config.toml
num_hidden_layers = 8
hidden_size = 192
intermediate_size = 768
norm = "layernorm"
qk_norm = true
init_std_up = 0.0222
schedule = "wsd"
dataset = "wikipedia_en"
MLP neurons of a small language model. Each row is named by its layer, matrix (up: input weights) and neuron, and shows model dimensions 0-191. Each number is 128 + 24 x the weight over its row's rms, rounded and kept within 0 to 255. Numbers have three digits each.
After each neuron's rows, "fires after" lists the tokens most often just before its 100 highest values on Wikipedia text that the model never trained on.

L3.up422:089116105116113177112141133136120135135121102120101125122100091149143147097159108123127110152128143103171129123116150120148112146096131159179130152208071132147154188148134094148100132142136134113134145134107098133143133101122126098152121097165192121077113118129130156086168148144125112130123142092188128150099156136147140158148083134115102152164144132130129147132125091155145106111101123122087118111112158142156113131146157128137123088069117138159112118119108102124154142146065122125125124093145127124110116141178140119173119109104125094151101134117114156147112105136102136121
fires after: ".\n\n", " rel", "\n\n", " J", " Ch", " L"

L3.up576:119109124125140155127144156098143112139121131104123181126097140152129145140148117111158105086132126113104126114103112119122152145112112162122146112146140109108141092088120118170108124098119107168104148155141141133145120100111141114128122119144083154137142154137108148161146148141129153149101112126122106080109110107147129137129169129147146113177118135149125163088187166104155134112160133121080149149101048107105142187111120119151107077142118115108107189152138117122108171156157142100107169151132125124099137117121085177084129120123108114170132121153136126125148113065089133130
fires after: " en", " S", "1", "s", " an", "is"

L3.up149:144090135141116103121123154148152140088106131144126128129141102168137153087112137137141138140116163171174104118146123189130205134151171139149123138155108080125125156124153130134137144116142087126144086143142118134097138123164115084142133116123147123150105115142097162157096137091146125136098106116090171187115114109135180113117128122109144134124140126153122163116116128149107080134103075135133158144133142101105087124149126094122071144166138115105147132146128115122180116089105113114084138118095143114161159160100122113086146099137148126143127119104143135100139089087110129137
fires after: "c", "ng", "el", "it", " C", " c"

L3.up303:137093078175122136134132102134083124129108136127178150151078107099149124124140123137142129122119153150100126094151135079088117124108117120126135100114157171129126126142106138150121120158111164159114087153135177105093087138122157172116136122156162094129151123144127148109101143097145162137118116178165099141112120135109103088125155105113143134129103121119138088169133172152075143159152109113149115148088125175126124108172134154129122087137137109140116107105108123091108136109173162133100133109153158125154101151104131157118132107147114137129114119113129188122155129186116119087
fires after: "at", " m", "w", "ed", " M", " cont"

L3.up32:153124161080154205164121123160146086128105063093160112170080138133113152148131124102139191146121157183142170114138140163123120170161122094126133128126109141116082100134107167139139146128137137160125108114113136069128093104114134144092148154107147163163133117115113132105106139104123158123138108129156139130140131171154150170121116086135159142111113107100122112130099146117129119098108157150130121138140169115121137163152136130120117109100148158104119096135131112089104126126127131099100149117109120106123151151128151100121108127147099077125158120082139131099133090093137133139
fires after: " (", " pro", " to", " in", " \"", "-"

L3.up265:159144138100142101140126098140164108146138094136199117110144142120130100133116108115092108127133047169101154151140157086103125147137126148120125119102099109115163089162123150141115096106096125103097121142106130114109135133133094135093168119166110113119149113143135134111128134127065126150162080117153118181170120130159152124142152175112116191146153165143125133091118160157126131159142098160115112144152140106102129170135111139158120103122128160157129100157098092139111138158140103156099158132092098158122145139159133116110112094115110102129124103154125098130121138121132144102
fires after: " des", " E", " Y", " U"

L3.up606:086118102098118108107136139129112147110127113108110130119133093113108124110071141115102092143145152179105117126121146156132159145137124097129151158152082101122141124108116132115110171117122124150131159147144138140142135116126137126084136125142118143137115101088157119097093157144153151142142098107135123124148063154108162094101122089123126088135157174121114141070137176142136169159127104146188117147126159130119162098116116165142102105170098132190122161135165107136094167112103091148133137099148136121146118135160104126138095133193121122170102130134123088141142106126146154126
fires after: " G", "A", " F", "E", "G", "F"

L3.up301:075098140113146157111102191148111121155141096154168119139091119141143116135119090136082088169111097120162192120116122140148131146134151148128132161084124146127111163142136078145133141127112117090143130116114091159134119064121138106152171140152152109134154097141163124119141110145114180132136110084129107121086113147085156093157101117170120144122121146118140153106108141162133148106106132122128108152146125135144143138163120148177159134085144158165102126117103113111105113113143140113127147130123168110139153097087136126138102135155148135145118125122102096063124129129134094157
fires after: " in", " l", " In", " C", " c"

L3.up214:113102138157137148143154152118183122163150111157115117092075142110108161145065120163108135142122162130147102151153110125148106083143114108135136127128106145134127097178102108141138136124134131125134117081090170121113080134114085136177084133098127132134150132122127105078107118129127140113122120141130074135092117160146100117152146103142117106131097151132184173109120111130151119134107135152151110150116115145156080109148126147117155145191115112141108143151155152085114147142132146102105140138150163111117160111164101120142125114162111142181117112085110157091153118151135150154
fires after: " c", " qu", " C", " a", "en", "an"

L3.up69:116157123165150134112159099114110122137142169136118144116100190139125152080123109054121121155140111160113162128117129159132124148153137114130144144143099059136109123135115183107168146121153116110132092103134098101099154110089095147101128084140152166111106122143122170117115134097130146154081137130118092153122121096113143101146156121138148098129107130115102118135145141134130091109156170146104137130062127124142108103186164131132116138095152160110144115164104144172154135138107106095153101114178106124095147151121140134123145145116136119106123138133169109151142117119124135175
fires after: "ast", "ther", "her", "est", " University", "1"

L3.up212:148116160129106158116111126091116106115119121106142136106092120118114143121096087133120174132087076159135159099125140080156130149150156150118135172154101114148075123104131142155145166146110098100128067154130166136133125179120107138136131121109174124172086107114198103105104095103145110130142099126111104141125144122116131123101160139081113134137096085151115156114130162121132111096141094123130114143156120129136118150156130141133100123124168101125115106153165171161117100119107110163193112172102111130121176123125133128127138128094117103182121143122112133125145124120142119153
fires after: " qu", " ch", "i", " B", "ch", "c"

L3.up617:060162135105100141127112128123143144116139163098089155142140111130127153138147102114108155170131143139148103117132186159120120138085108159152129136139080121133150121140140122114118155135166126136041163106096094136135117130086141090084119111129151134130129126155156161115130122154120170112126148143130143139098115093151085122133149109163099137125108107128145126078107133087123149090100150142113112131119137145125123123133143160150171171103126129151096129140171130126078090126140131158142130141146085114149140120110125158142084127141136118143071108156132135148070179150146152128
fires after: "l", "w", " L", " W", " l", " b"

L3.up217:116133144096156141139123154120136149087150102067088137100122186128139090139109109126128122132116133123151133169107087148143116105095112115118093128146189136123147136149147151146147144155173116113073133100111162134133123158174156161127124130091162133112132148137109124134134121148157104148147118117125110157122159089139118149091170112162123139118090134179095147139130152105138144114124081123132095118130148125084100130135104112104146072146125132135121147145102070161112118133156072102171120118126147113176133132102135146170144139136112085101109114122109140150118145096177134099
fires after: "os", "g", "h", "am", " Is", "k"

L3.up684:155126125173146091132144146144106145096086097114101111139137159093144093130112123125110134147100124164129056173072122114141097147131131175111084114131139114125135097111112120096123129169142151143159159127131133127132100134134102141133152185104120153087112096136112111142145156134089170073145163166150124178117163157164129122125136149129106102119144133185154094148163131159147104078107093166129141117145136116109133144131112133120115106097134090120148122134063160136156153152090122108130109130106152134115140101111094118104111124133142153127112122103115115157139141142148134161
fires after: " P", "e", "le", " p", " O"

L3.up61:123112107128152117134100113095157132161125104116194118113163095091132130152096087151121100168124129131143119117108154126095152150123196086132102144174114114137149117109109103107104153115127145118131141147106127129145084136106141101160200128170122113104067140118158099134118152123137115138127151120138104125143096162122151168083131100104136181113077136107133140072132156115117203129149181142135125117102131147139092150137125138112163114116125109171146146097136134162138127101113095128113104126150141103102099121114115122118102131158163150135099095141130105131143128132119142139
fires after: " F", " L", " f", " E", " l", " W"

L3.up143:150161101151119128120158163125130119139156130120139135129137121192140118083091075101120112098143117138113121162142143135137114116146124129150116122156154135115134165089084096126124137149146118105059130092113129097128108147140118163120103107115115140107122102143117204127157130132128138150133160111147097150109057124136113144118134153151097112107158130142123098146145156120106109125186137112128102169136139154132096123135114113144119131167119115110163135127119072102140106091159149196158161124125120089179135104113129170156135156101124127113149106106098102142110121131174133091
fires after: "en", ",", "y", " al", "at", "i"

L3.up138:062139142155115106099189117159143118106145144100154139137118174151183083109151128078127107127142155119163146092152151175155092081158132129118102114120079142136152156118108133101112119137166135108140135126144165119173087124122109112150112141099075121118144130117098107115109123133119134101124131122076139129131147152144156173154155113113155153111111114114112156124124109156116155103134096126135163106074136148116115154125139102131105118120176104156150104145158133149131119106145101114137095105139150134149145120092111154183147124143116126114118130122167123148134088074130136166
fires after: "0", "1", "2", "ng", "8", "9"

L3.up540:152173122089160062109124102111109146145107108089124129135134144082122097147121144154154148125079126172103126105149155150132153140155089126153097120101109079143123165105115142185158146136083143097105156192145099130148140144135125146155132088147120131156110114106153138143118083109153125114166139089148117133131089107148097154091116139143122155155104142126096151133144128116135174130129122125146124104118126149127155091142085116150092116183072128164118140150120149126101152144119148173119133125134118071151148116142124123118163114125107128163110128080120100121133112134124121124
fires after: " A", " a", " Y", "y", "u"

L3.up18:149145161124105103149111106147129132110128104148120149126132188158128140139117079106120112100140124159161142107157138128140115173127120174133090131131122123141114130139136075120128119081137140135126109154130156102152120115149139141128112126141103163144115078161097136172106166149108149131123169098127154108116118178112101115117163180173153121116135152157100138107096148141108108104146112101131108099123084135089099115114112131146084168113141154139096114124123119146076187131142148128089128161150128087137110158148114171128135163112133101117109133135093090154165138131163100072
fires after: " S", " In", " res", " d", " D", "s"

L3.up199:120116156112075119103106133139131114118132119100124131162143142155111141115138178152153140131122129065145150121103160112105156089147143107142086146149111094115123083130152199170129139123125139138145105114112139105157095142103106155139145112118161138145107115125106128121103109129162151094104089123136155143090129145121131119090089139131128118162173132173105135090099140167108130123094119142183159117123122111157132203101116140112148080136108131105150144080160107125117142151111109132182095109131127105092121178135145117134113142118123098146163156120136134109162151095130145158
fires after: " \"", "-", " (", " over", "qu"

L3.up497:137114122124131118150133140127145147173131160163103116102119092128130122112122140105144135175152110128141134171137100143164134141088120098116143139104122123153127105177124145169135109113155154162103122106119107143124140142136078096113074129138166099168120118094069111139094117152123095120145113127144084128152121082089094115117154146127141129137076105133151137133153123081161121123093123124107203084134137126145163136146124157148169084143137113156143152101138149061100133136117134133157141166129111144119116134124135088152087142135157162153103103133145092108106131129114174139
fires after: "er", "3", "4", "7", "ar", "1"

L3.up322:142144117171099139177142128154049130167102125138166100128116119133134107141142088148102084111132179118102092123160143132089126179151088138168146110164145131129134136144128128138129119109131124169104124119130156094075110100158111127149094104139100164117108139101156123129146119090128158105159155134107141120148144132127104130139124131123160103106128159112132143171170135113131133161142117128172091110113107049143123119116098137111131110151168132102111152102101126139096120080116117103110146120118165135097138113150135117136115134089144127097151161135093170101160169148125132115
fires after: " s", " S", " res", "t", " sp"

L3.up257:158134112134159118133140144138166131104162101133140123112122152123136085091121137088087147110131154121136121110130139134155104157128135130104124109139145164174122149146124177131088126127131123163163142138098120129135131116080134097116136107127145079147203093155119117099165122153133099132114144105090112111135172127090090054148115147107135188101126140143150126146102109146149173122120117113131116125162132127134102102159100121129149126147143102163154118093129120136089099142138149141159116107130173115125154119134120046138070140150131138137104125118095122133078144120173135134
fires after: " B", " in", " C", " In", "ar", "u"

L3.up558:119092210159106136168130130106139138113132134120120099119117098143158143112176150109123145120140129137154117178166141117142131093087121124113136127119119109130160090090127126125129088158158134151083120104127141116101133111095117101102132100130128142130126066125122181118104117086153122096136129136142168101116167104109163122130113129119169087179163152130105109182099139132131133129091130150099160112133113147135155109147133147129159098159116151084112169138073111086148142130128139128122112161161125110156102111105161170147153120126132109107124137144080120146113136097149114164
fires after: "on", "r", "er", "os", "or", "ip"

L3.up408:109151156131181131130178145121138184172160118135139115135107136126153099109104137147128114160126148190138104142145137107126132120136124161133113115134162117097124122146076160127132093110162115136109104099106068118131161141113157162145139161147132130155108103137127091148170125135102150099144104094127097078154166144131134146190130133079090188137102139104143089113163130131112102159152106105110142107123127107141081095133106148139138125106104128131135155127149136158098127129153120094105149171119133103140132106126123125132119117081116157134129157170103109141150112147066116119
fires after: " the", " was", " a", " as"

L3.up36:133104057101104104139089110101098153135145127114105165103123039123113137141120077122130134150117122161133120156165156125184126159092135141117142083119124123121113121151119150146118147131134125116100148126108165093131128118146129115130160134139187131121096127093133130134101165156146157151176148116121097138102121075127127137111131143158122075122147137154122135092140143148146133119112121166146146125145117145131100137109152125168159133157182156124112111142115067132109104129120124133121181131097099154141135102101145129117122163149150119150104097148124110126134124206133104110
fires after: " d", "h", "ch", "y", "i", " ch"

L3.up96:122156120145142099160160104104159107147109139101125168141149153128146120114130149106130140104101060127146108154135154146103101122115110155116140111100083107136116150116104130078158127133112081140126087161150150110170093120153146122126138112129193102118121101163095146111136102097128153110110172171116151132110125155157122106150155107173114171120115117152090172182086129119128101117179101144149184132090093177139138142145106165103138138116124116091086144159121144139127163149138127143113134126118116120108128137094124119142156135135130127087117145096122165113101115102129140123
fires after: "c", " University", " Can", " N", " up"

L3.up113:116097077114164152178116147125144173149124133116127165112112165126143185166126109114084105165141111088138110139137077167167121143193127118143103108108145134115105140138077141158127104135123134130089110151142134161137089124127151159147098119153123127086142161119125120111155140134170118125115138123121102081118117118125120115116149138131141119173113123160144115110134120067153120128126099074119128096118148127137110099132135094137127160145124162123110150143115119095158153127108115110125141118142138080123113177099166131145179142158166106077100143106122147089138151115172132146
fires after: "er", "g", " It", " re", " not"

L3.up271:105169132117127134125142139119098118143150109142145165122112122144120134141160128118141111118125143076141093141134171184143134146119143142113105130138118106127149146142108105145126162118109140140157155124151125112157119173134146130105112092151083090151118104094085149127133148142127070160129114134093138133119097096136090151106140103129149129114104140118116163153113102135149163158132124102070172108126190099110164099100098108103122113102163118116095161110148107120161087144080146114148155141150154178097119131128134140092181107133146084104152140141105138096091118139175174117
fires after: "ar", "ra", " an", "an", "le"

L3.up76:121158151118115160177113114109094143150141168114162111100109116103118134131100130138151098153181131144162120140116119097133105125099135116130176128116132109115109149092125138101139163119134120140111072154122138143107100113113129152104168131116161134066079083182106160185089086084109105139098105137114129133127107104185116153109109121202118139128166128165121152161118126143126097104123120145134145165128139156095102169166151091149124139113129136114154142138101115107104132148082133116128162135133132146137128147114150109122110158103126125099121125106140101128139110166168135119
fires after: "y", "i", "o", "ce", "le"

L3.up718:130095132159120149141126156136133152099153136110158133123089135111139130130160132130109081125146115120122126112114173103126125105083135097173131099141142058117111084138141158157114142094156157163097132135089093120134143121148152135127156099129148192120177097114127134127137082088121125169127132131105077129143133152123132175125117148151098085106142140130115131131172106102162122174103104125100106116114136118119160138176146101149145158124101119130114136121165086101120157125132129114149155125113129110128119132145149100098157140152082123148105135154104179117108155054129130101
fires after: "ar", " at", "t", "le", "ash", "em"

L3.up49:101125165124145112122133146141125116185111120087143087175111106177170118119104111117089103148119100157138095161121121136135120094125103152121123152066125143140117086164101114119117110108112145099114145113122151149128129126137179126135112120136168135098137128110139168126131102107141115129146116141151127166130152129145126135131136133092122150133090148133160127143125180129209086115102156103103147090143151135128147103110103158116126182166106144169122099097133128165141135139101107122103097110093105144094137152142127161073130129098115123131098135121091153160164135070150123141
fires after: " Ch", " P", " d", " p", " T"

L3.up547:115163145116144141134167063119133161132175130148095116163145103147121137188159152166131107124141131146183120119093137109158114106129110166156112120121122111134139110101140134161148127122115174145121104109099146136085138119111107109101133117176113128161160103146096149084124126135127147090143153125144151138116160115106152082114114158128111138107128078115110138133122125156138114177150098106128130116112123102099092176093171164101107149126155103121120141127101118106117159075130121107162110110138108137150152123092102161117132154103134091079166120121110095139158094142163159138
fires after: " res", "es", " de", "d", "s", "ons"

L3.up715:124128113140127150118173163111112127172163136138113150112098166130133133113141070074170121162155147131107120102108127093154129143122163136147132168109146094148108138186121080146135108091132057121104126154105106095108133160122109145134119133124146071132135128113133118102150121081134164101083159142128157130103081135138128139117144129180143143164119167079116115138190159152113107131104124099160104111111151139120088123121096142128120133148091139132109135145084127159107123098116128137144145161125128165117161138146110119115146144152146131104168132164134133155096093139132139125
fires after: " s", " D", " R", " d", " S", " Mar"

L3.up103:104109131144112128117126117150131152139115131134126097156145122169125185106152159104097110137087170155104128118146106167160128133150085128129150128152116128126177118120081126167119112120121156137124142121129103123139108108120125132138143149112122141110152098138081145155119141115125134160129117119124128106146106101115167112136123072120169154084113124157136104150133113121177114126084144160105087137128107148166090144172120151117102150104107155091107143136133084178140207185121120120103155122138115124123117139113112111118133128133125063145069159133092182100137088151133122143
fires after: ".\n\n", " |\n\n"

L3.up736:139138139164092111114130131117124123090142137097130113129117130106101097133109108147148095136164128111133116128118105134155126151141138124101112138129071104120125121131079164133123134123110110133174140168108091106129139122159132160135150101147167151163089145140140110148141128175112162163175075123127144120119128105070139110145168114130137100155130158158178137122151154142140142131122100120167087110159143159101094134127115098176125134089159101157113081117192128098096103119088109155176145142106135134131167087132112112153108168087130130137117149110104117157145132136095111167
fires after: " J", " m", " b", "ch", " g", " B"

L3.up493:137157114135128086119144130111119138158116120102123094120159101137177107112099133103119127175134105146100122144132149153118114134128107148125063126119087143150169110130113161122147139132105083123146149163111122108127098122129122142106116096118133127164111141150160133099109133129109097176152133142132111092150130140115095158098110155101070145168118115131112210111174128097143187126103118148158123109147126124127152145097122129101126092125126115141113149097118125167179151131154177137095169188103113123073132131084145131158112104148137139121120128138107142146122143111105153174
fires after: " A", " U", " E", " O"

L3.up74:075146097158137143124142097062111108161121165174155131101118090166120140092087120132100111093124145114119122186153102156132148146098158108078155103153149154125116131107057103146089136141152144133117136080126134128137112159122082146130131124165152090127126136158148110146130120122160156128131112089112145129141150136128110137146132120122121166101113115131178099148134138161121119158186120118126120151113102151135157111094135124148161131132142061090128126172125110122133125114124141147116135126163070139152129151108133119143109095127148133141146114145171141140150149140086141159
fires after: " loc", "iv", " ar", " F", " Ar"

L3.up78:159080121175143165146124132093162139107148122104115148147115119108118111094107132170100110131197122112134150131132174118119144126100140115146124120139086136141098135089128151166090106092108111090131104144124141151093116128109108153157142140165126141087110105144153114114124117065140099148139151126165107178073139089155143127160127115174130119123148160134158131100131128112105126139148112121123145105123117143176134094128145118119172175149107131173113105161134166089129093135099146137142113120082108125149098123135145126125099140153125156159127128143092191159111097118113136148
fires after: "it", " E", "t", "c", "an"

L3.up654:103129087168121087097110133105093114128122128124124132109157126133136127111110124100109081150103101124100073121175096127103108151102151156145123108085133176175098107131153138129167114154144149081113156148114149152110103099113136129122158088142135129144119122138170116161117095136132096171104114139084102131104134124110156107137108153146112167155115092166149115119138151121100155141123121110149124156082115164132166123115188166135144130172144143168145105126150147147104161128120121118133081104126142111164104127146149114121117155121124096172136124139145185134108153124079162131
fires after: " G", "ec", "b", "ir", " F", " l"

L3.up239:113144151142126120129129124147140090108099134146160117120138153087142114104134164102145114139129124148108134134124129135180133081139131183146165096123107160147164116161132154064104132135166133135124143139175137113157115092098100116161156112147157126139147102120091151153141116109112115095142114121151126164105121121090167133106132114083146107141126160132120113133124109119092133131143151167105115146124114084159151178170136135143093166114154132163102123097143146105114095131113108139133123098118114136137122180167132144132133025119168107135117105128131134132090091086121155146
fires after: "it", "ot", "5", "0", "6", "8"

L3.up635:130161126094074136157169131156101140144132137125121099112140140128131095137093082162124129088163143108107115122099143131155124130142161128133123096136133158124117142129117116156139089082142148146130140106098114076124072148111118146117115109104145115112110153122077135183130131073146140110186120125157132127150102102066112138140152147171141132129130178105122141074119142132113117134120172134184095116124115133112115110138159099113118142191109155107147153176109144137113102138126104150130146126164162167142110141143083145131107079138125105109102155139146107117113121111145145111
fires after: "s", "as", " S", " s", "os", " Is"

L3.up459:112120163119118137116119116094106091105162133151163129132119126119152110123087141105125127145134124157185175169098124121133114155078119157097099114124158119137137135137102144092132143109116157090124134137152124155136162155114149140123118108125143127138189171129118097088095145120116117136166140163118122087120148148111109118129123111140140169095132105129149135128114145106130123102105127140130149109088114146173146080128147115161129078191150130135114112134140100181103130111128107113093148140128136113171156131083121059124128138103070170148153136150124089153101129143154077158
fires after: " M", " G", " Ch", " in", "a", " C"

L3.up418:107141133099117136078139141147111136137095122107102104169101118124152119101125142132141147112139139168150138162142124151133110087087153161105127118141131113153141139147114133108108149131117112142143142142121152101124141116138145115104157157114132142137151055154153132113097126135124118155144145199140135105184224117144121087126121131122157124117124122143139082109152083212135118136142116130106145079109168152132130139147141159084098091122100126114143150144121156108114152153122136086144101128147141106118126132073148127149141141122118104105147136129122121102165104080138086102
fires after: " p", " pro", "ouse", " Pro", "we"

L3.up7:124143175126145176148113114124071157134132110144113165114158121092157125113080097122095182083143126141079142124135156154113134178176149114132078094156125097115117140143077107095132114123120152132106176100136095145118140106119129163136157125098130157142123190113175134159109116098102136137142147103158162169131106117137122175165138121111132122126144145117124098132142132118126116121110149113179150125143176103092126126101122089109111143129096109136120100116103143154143146121105096112130152114099108148099115140140141105102089105124150122134137137147161139125109186131101160139
fires after: " v", " f", "f", "le", " le", " V"

L3.up120:105197134102092099148114096144112094104106101136097136116097148149131148114128130096092091131086157109117137130090158154113106131090128120136127094174131104113127137127094131187090142129140164141144166133119077105121127174135148134171148141119149116123082144097137157140116123137092159152157137098117130150102143145146135138107118125118111108156171201114166149151172120102117136131165110142086145119141133156132130134124094182114096146150120161159111110113148124150123112098139151157157146164101109149135119112134138149131111131094102103090130142141145111139094115085094132126
fires after: "ar", " le", " a", " A", "ir", "ra"

L3.up399:087103118091104108191157108174154122152142150111155144155113103165156127143171080186070132155131118109113103103085137116103159102125125119168098141163099111140144119144138153154140120154121122110107138150104125133103118112141151157165137136146112133109163128167148153135117114111085151100139133134147096085094118143099096089143172119122129101138099155113112137151120110161144120151133115131172082133129141121115118128089111120106106158108141136117106132103143108134113175126136098142119105141179156125153111100139112103125157098135161165137138088130087109137177094102143144127
fires after: " res", "c", "s", " sp", " s"

L3.up543:113128131135138153094143097097148086125142105112111146148100137112149130179174092150139064137081126109135118149109088112175131166140136137126104154130169127096099074126094110134134109124143105145121141130138169113129138150107157140127168135118133103087176162141090117114133139120143166138134110103081102123142166141140113068056168129067128147116120097106155158133162153104092089132171109108138122147113115142125099090119165132169158144123145119175104128135124139135145122117139173107120152150128130100139143140114138149102125123131151150132105117110132161110156116123116133126
fires after: " m", " d", " cont", "s", " D", "ep"

L3.up338:115142122111141167119126142101144135148114135150125143144142105148134120149128115095154151134145145148114146140161158113137144097139137126139137130125129120146105130134124143185102107125095090114124165077064115076108101168143153136128132152157151094182108104139123135102073120122123174161137121089145132117136102132112100123133121112152120108147085108089128143179153158129123156125157113152083127112120172154125121130116112172090121130144184115125116140159134106177112103117106117122122123088119168102112166116144073127163170124135130092178098105147126119136079107103147125173
fires after: " R", "l", " D", "d"

L3.up26:163136159130126162178175085115134119143125159171050141106143125146150134135096115140124150160111161161125121111121141119149106169123089133100150147173081123118114124118121099156155146100090117108132166170128113151138124126137138132123125127136133156134115148124130151127111122118161119101115171124123110121126124127147118128109177127117131071101134096110129115076170138111101142159080154124135125131118150151169147154139100157108108115127106108128079140189036159114151109087124112119136092124155145142139142115088123138124129139129135154109150095136100099118149124157125112150
fires after: "e", " N", " se", " r", " s", " te"

L3.up206:149130118126073176145157158133126114107110110132126158113110141167152123132110096092099115125164132111145126124139135125114157152139129094137137181092128136109149157108146137089111153122141173124097101078121112134156154105088121096173111145127113125110148105132132116101118048108139174113117134080126134172104143163109120125104103095114138151116127090121098133105136186111142146132111113126124100094143156109129155140122141172146146145084078116158142123149174157111154077127127152101111166162138123106112121096132130131140206117120108139122139132139130137142153142125113141168
fires after: "t", " W", " c", " L", " T"

L3.up724:168140124129112116131150168123154123111145113101160129103143108132138121106080122133125130127134128134168142128161140133150094126094123110124120116130076097102168088110106141138116157121152084147090097109126125102132143122139166096138117169123123120150119081149105115128146107148171165071093105114138146124123122171180118154121106109141099119126137062164087121167139097161161105140135108130126116126087144156133158155140122145093137146114117129128117125134141140109121167131142088130161123148138102141136098114116159161152094194140119084116106112173155089111151177098145157154
fires after: "er", " L", ".", "-", "re", "on"

L3.up368:109136155135088111083150157118112158126180118116113135130133115106140158112136147115125091141100139128122152137166142150114132115183150148139113151105134139148072129093102130143133124102123132155123121146114127113148123198124121124140126125129155104131098091091136085114112140105084084159119142110156134116152149155119138124154109113118133160147157185101168156152089158134129123144123082139131106095097105116104127106127149132129163115171127120132085161149151095138132158126109150096133165154117147185139092115121088106176134150138167117139163128124093064114100104153114160144
fires after: " on", " v", " con", " d", " dec", "n"

L3.up622:108173109121138133094104130141134151205146061060097116121144143105103092137122097162103126149126159118088103107104129118120129123106121113136130162116137157128100146117107137108140133141122121131124126116085128074138103137155168141154092129115128124142102135123135116102139111156095134169152070148162132098134171110116114103069114087144167204146132161129122103131161117157133140148123129122160122159102142131135147126121161166138118141119162119120113162121139118115066103120111126140118132099121141173108143138147156115136113119120161146159148132145116110149141141118110148186
fires after: " M", " D", " b", " B", " S", " ("

L3.up744:126136145164091101114132084142127147128128106118112133097160083125100135106167127118057147092133180133109137102106161119140145112108123145134109140167128103119123143141124153121118122119139141164145151131161133174094159102155186147106132103172119080085128111133120124100142144143150139132113112149080127164127161156138160116099110121105145152157157096149124113163128104120147159179150102128123124095123121178137175096088133094090134094116151111099098095144140140099137157084145147167120120103169134115135117086154123113134116138096140131136091102120169140137134102129134139098
fires after: " n", " pl", "at", " l", " Pl", " L"

L3.up660:168139148096129140114147136142077104095172085145114114168127106130123132132108118121116141109081102130108123139134127146125108125126152105122137162125162146146078085144144110135157141086139148132119136116113146126105084157129169082149109156133112109119121132124155102130166159156151138089114140096086141152130119110119132091143146112103144080142128133126148181128160110107128092119104131135135146160118132151119104141157113138141120103147099122098153150134122142129165122132114132094158151147177151065155135183143120093145131104168163056170152139097161088088109138105124108146
fires after: " p", " per", "n", "l", " kn", " con"

L3.up164:132135145152073150065129118122122088145118121132147141122100177148109126125142134118137155104124140114093137130145138146160160154140107110142088110108110124109148154138101137181116136141151135155095155096114117122169131107143161168076169135150131116124106139118147058084097124174123119075140135131153152146125116093153165160113118106150145145115135154110099155142116150135135127106121115127154161162130132150130119121151160120116166111157112071111132078146152109116100117092158124165151130108156160139094140087140137102096111129136150139119086091094121170147139155105103117164
fires after: " pl", " l", " M", " Pl", " of", "l"

L3.up252:149103115136092096115110105165131108135162106090113117110132161079131160139107148139112121139138116118067112112073169116114112131131112177104127100138131154092110107129121138175134107194149129161161118088121124103122124134126147108116159102133146175152141114153132147156103107087164124093156086098124149111105150127121151113125113120109143145145120096155133155133125102125165108128110104144158109152117131125160089096105130112127158126146135156126105114143121200096160118084138164114091140169106132104154157168137168118130143149160105138125104137143114131106138168097103172135
fires after: " m", "0", "m", " new"

L3.up425:155135165100173157111078140119129142129103107167117174111135118121147134112136102140163154180140114159115091199083147136135092096140109100114119133139149079113140117158125082095111157176126139130092127115132078151169104127159161135128113165100129103122113105137174135132149118138115144174052138118119110141140135151113136105120112088115123141115110133134130113123171149139167132138132115152136111120127134111169123113122128142109116123122120097159084144131131135148129147162099147101133140133108118151096113112198109153149111147112149095138118158084126119122127143111069138155
fires after: " P", "r", " le", "f", " N"